Part of a small language model's weights: untied embeddings, 13016 steps.
MLP neurons of a small language model. Each row is named by its layer, matrix (down: output weights) and neuron, and shows model dimensions 256-383. Each number is 200 + 30 x the weight over its row's rms, rounded and kept within 0 to 999. A neuron's up and down rows have the sign that makes its largest values positive.
A block is one neuron, or neurons of one layer that tend to fire together. After each block is what it responds to, as a language model described it from the Wikipedia text at the highest values.

L5.down119,211,177,205,209,174,195,187,187,215,233,167,184,224,186,163,163,150,174,197,174,192,169,207,186,165,182,219,193,188,167,159,202,221,230,246,213,252,218,189,179,192,199,178,146,191,185,200,169,203,138,249,209,241,199,224,182,249,142,184,202,233,216,157,208,184,272,154,235,192,245,192,183,178,273,214,260,219,219,218,202,219,203,224,177,203,213,249,191,233,236,172,196,149,245,188,165,182,226,212,187,233,200,161,227,186,194,240,182,188,233,196,206,191,182,152,176,235,193,159,187,256,210,185,185,144,201,205,241
L5.down443,194,244,185,194,187,254,229,161,246,190,227,162,200,223,220,167,168,192,195,257,179,163,190,237,206,224,175,238,203,250,181,212,136,199,184,192,190,208,155,174,173,263,182,188,219,159,244,186,194,215,187,158,183,183,192,174,199,162,195,190,221,175,162,176,260,136,223,168,217,200,212,200,230,199,177,191,164,201,189,245,193,205,165,209,201,239,212,187,186,189,198,229,200,228,206,182,228,226,179,193,139,172,184,200,229,132,168,212,176,173,211,192,190,240,228,144,175,208,242,206,185,226,220,153,198,194,214,172
L5.down550,212,209,222,228,217,234,182,160,205,172,187,181,203,190,181,208,173,250,211,186,148,187,179,240,204,236,234,176,151,243,227,218,193,226,196,250,253,181,213,205,201,238,172,197,188,238,184,168,225,153,215,183,173,183,217,203,189,226,194,183,137,157,208,206,240,179,194,185,149,189,146,155,227,202,178,229,196,257,220,222,174,221,228,178,207,161,245,162,226,225,220,226,186,126,162,231,171,162,181,213,176,224,244,211,185,247,235,250,172,279,213,236,206,175,239,266,247,205,222,215,185,167,236,207,169,203,246,184
L5.down800,205,211,181,226,176,247,207,241,168,257,247,230,195,180,204,177,184,180,180,178,158,233,184,191,147,159,209,188,184,233,197,187,237,175,165,172,248,208,169,151,161,192,210,176,162,164,151,174,148,206,187,212,227,181,144,152,155,195,162,203,208,180,280,202,182,185,161,233,188,202,174,232,212,191,216,184,160,134,240,169,228,210,215,169,181,161,198,177,148,165,175,216,183,170,146,260,209,164,209,224,222,198,158,217,230,245,227,132,182,190,169,171,223,163,203,157,183,232,185,251,236,222,199,161,208,196,154,233
Responds to: Bullet dashes, spaces or pipes opening a new line in infoboxes, match reports and tables, e.g. a dash before Summer (DST), a team's scorers line, "| Swing".

L5.down65,222,198,188,244,209,190,183,215,207,225,214,196,204,205,171,180,206,226,220,179,207,186,182,233,202,190,208,261,194,229,208,151,170,203,211,163,223,280,183,173,185,184,209,224,198,229,182,186,191,265,243,136,158,211,230,214,205,193,169,186,231,135,250,225,196,226,220,186,170,216,188,198,230,196,200,201,168,214,206,190,222,213,195,138,228,202,190,153,225,215,223,166,213,235,176,200,197,254,219,217,254,150,215,191,224,211,193,157,231,215,239,235,169,189,237,183,215,172,173,229,188,265,186,164,217,163,152,210
L5.down71,154,266,192,233,266,270,276,161,200,193,177,222,200,225,171,154,202,179,201,152,193,203,203,181,187,215,164,184,199,277,259,225,267,196,228,203,235,214,174,205,228,220,183,154,182,172,212,262,240,207,207,179,194,214,201,228,187,231,191,198,228,171,189,194,228,195,194,174,249,197,144,237,239,208,167,209,224,189,184,195,261,175,191,219,226,230,202,222,194,175,167,166,205,188,212,149,188,211,221,145,186,187,217,205,179,212,210,192,170,215,192,180,205,155,200,183,175,187,134,201,208,203,195,157,262,210,232,241
L5.down174,230,188,157,201,194,179,171,144,184,178,175,265,198,201,222,186,196,213,193,229,196,218,203,192,190,219,181,210,196,196,172,229,155,183,233,190,249,170,239,137,233,194,187,177,185,184,237,184,213,213,219,135,196,160,204,207,152,214,182,195,224,209,209,225,240,173,296,207,259,224,151,188,204,172,172,207,211,175,179,218,148,188,161,245,169,173,151,191,217,170,185,252,200,166,179,207,214,164,227,202,165,200,249,161,235,232,218,206,206,170,188,181,136,252,197,184,159,165,234,161,228,276,212,161,191,190,193,228
L5.down515,194,191,178,186,215,176,192,180,238,216,245,252,200,258,186,222,212,203,225,204,190,186,166,210,211,184,288,206,207,233,222,179,245,222,228,179,165,237,211,204,222,199,229,270,186,195,247,172,155,186,228,201,194,216,214,207,205,227,143,181,207,249,200,210,192,261,150,180,191,212,253,144,175,195,203,236,256,237,234,216,225,162,166,179,224,165,255,168,219,244,159,222,240,190,219,245,194,182,224,225,190,198,231,194,214,188,241,182,182,159,185,207,183,225,222,197,198,243,175,228,225,175,221,195,200,202,209,256
Responds to: The second digit of four-digit years, mostly 9 after 1 in 19xx (also 0 in 20xx), typically after "in" in biographies and histories, e.g. 1970s, 1998, 2019.

L6.down173,220,152,203,185,183,211,213,259,186,173,239,162,192,243,268,135,183,183,234,179,182,209,201,224,180,226,170,185,162,234,208,193,203,228,209,205,189,188,218,181,155,186,193,188,169,166,229,159,189,192,227,119,223,155,234,207,182,168,215,200,203,178,176,238,184,223,180,186,171,200,207,230,227,143,170,227,233,186,235,204,216,175,220,167,141,180,153,187,171,205,165,179,157,164,177,144,196,186,214,230,189,259,100,188,225,236,244,216,219,212,248,204,198,214,196,178,225,181,238,172,170,229,244,190,239,166,177,213
L6.down203,185,137,185,263,217,198,222,193,202,198,203,204,178,234,159,181,174,210,177,217,193,181,175,168,186,187,169,155,157,146,222,217,257,196,248,168,233,140,148,181,253,213,206,255,228,144,173,208,237,225,194,153,226,183,167,260,172,246,215,210,249,186,188,196,221,200,164,179,174,173,181,232,184,160,250,190,155,192,205,268,172,214,177,179,214,243,220,256,158,186,199,233,210,144,199,213,188,213,163,202,197,227,238,208,246,175,181,183,189,156,198,155,172,233,196,210,176,187,237,170,196,208,202,220,220,273,222,205
L6.down649,215,215,184,194,178,183,163,157,235,177,182,185,189,203,164,232,184,294,233,207,178,193,200,223,205,237,198,250,240,174,210,164,316,180,181,161,270,217,199,209,225,216,170,154,188,201,169,175,211,208,176,177,200,218,171,234,143,183,232,176,247,284,134,195,185,238,213,228,198,196,246,165,192,214,222,242,211,217,183,181,164,215,179,198,239,202,184,182,253,187,205,208,180,173,168,158,197,260,203,206,222,213,253,245,216,145,228,221,192,162,193,227,204,233,212,231,243,196,176,166,233,195,202,199,188,209,184,198
L6.down756,237,235,214,175,214,173,249,187,222,247,260,196,168,169,105,208,155,218,195,162,184,193,219,136,192,246,180,228,246,196,200,205,441,185,217,145,190,132,192,205,189,188,236,218,236,212,202,173,162,241,209,196,196,176,170,222,211,233,198,165,217,210,214,282,165,198,181,184,190,167,211,173,209,200,231,218,195,178,203,217,209,206,133,259,258,183,182,231,205,206,152,183,211,197,156,199,215,211,204,204,215,203,228,203,214,244,229,208,170,205,129,178,202,193,235,197,209,196,156,226,207,180,173,225,182,203,196,211
Responds to: Opening token of a new line or field in structured text: the space before team lineups after match scores, list dashes, and heading "=", plus leading digits in tables.

L3.down379,241,147,210,168,229,236,197,202,228,274,237,179,198,253,206,212,157,210,134,180,205,210,158,211,148,168,198,160,195,213,235,224,319,234,236,207,166,229,151,227,144,204,237,220,235,233,171,148,221,192,196,237,256,215,183,238,188,244,247,164,194,195,218,179,185,230,181,148,226,234,218,207,203,213,184,281,190,168,139,182,251,236,208,162,217,168,207,191,252,176,204,199,188,258,185,201,226,181,230,224,216,203,245,153,199,192,172,203,227,212,163,201,223,193,198,248,235,221,190,157,196,172,163,206,192,174,181,256
Responds to: Separators right before a team, club, party or employer name: colons after career years, table pipes, and "for"/"of" before organizations.

L6.down22,192,247,191,212,145,227,163,295,212,212,244,158,199,211,167,245,151,247,212,216,109,250,194,188,223,208,180,245,250,193,156,198,340,205,189,180,222,205,205,204,183,137,246,240,152,163,126,224,206,143,167,209,209,213,273,213,221,208,160,206,247,151,211,180,214,217,192,188,200,203,218,184,210,188,182,191,185,193,222,188,198,211,201,179,167,214,165,245,215,222,251,197,160,177,237,213,225,199,216,189,177,196,170,168,213,191,184,239,234,230,186,225,251,194,182,217,203,158,172,155,188,216,227,168,190,213,196,175
L6.down63,203,170,191,193,279,219,163,221,199,188,244,243,171,176,188,187,180,207,220,204,155,218,221,194,164,221,176,211,200,187,218,193,188,228,253,178,118,178,198,155,202,160,201,229,168,200,242,192,194,219,189,183,184,182,274,197,216,231,225,205,249,224,214,228,223,142,211,245,231,216,195,185,244,205,244,176,213,196,209,214,221,176,221,210,185,234,162,212,207,215,181,200,186,184,176,225,226,160,205,170,193,213,209,202,245,161,231,205,190,154,202,179,251,190,224,179,237,211,198,187,209,196,183,158,246,199,221,186
L6.down484,175,247,237,220,188,217,229,199,204,227,180,243,251,185,222,191,234,263,260,148,182,163,216,176,250,169,225,184,194,146,152,218,187,189,197,207,177,171,179,235,259,236,208,207,174,256,228,215,187,194,179,221,228,151,161,155,213,196,189,225,192,196,186,189,178,214,196,209,234,194,234,212,168,175,180,206,209,241,228,135,211,218,208,169,217,196,226,208,222,202,184,154,277,201,225,190,235,218,154,211,228,214,207,159,202,154,138,188,230,189,241,210,184,225,183,229,179,145,209,193,165,208,184,228,188,194,175,240
L6.down816,144,254,203,196,181,260,219,205,216,206,199,131,242,190,237,253,189,195,218,241,172,216,151,173,195,210,189,208,205,194,198,186,233,188,173,185,205,245,211,201,210,241,235,222,167,225,223,167,218,166,198,225,213,216,129,217,209,192,270,239,216,187,228,211,209,210,202,241,210,177,187,240,226,164,224,166,201,187,183,261,179,200,218,197,197,208,209,248,179,183,219,194,180,176,171,190,163,249,224,201,181,196,229,200,235,165,155,153,206,201,208,190,185,186,248,215,180,254,190,205,163,208,170,163,203,195,230,238
Responds to: The second digit of four-digit years split digit by digit, mostly the 0 in 20xx or 9 in 19xx, such as 2016, 1970s and 20th century.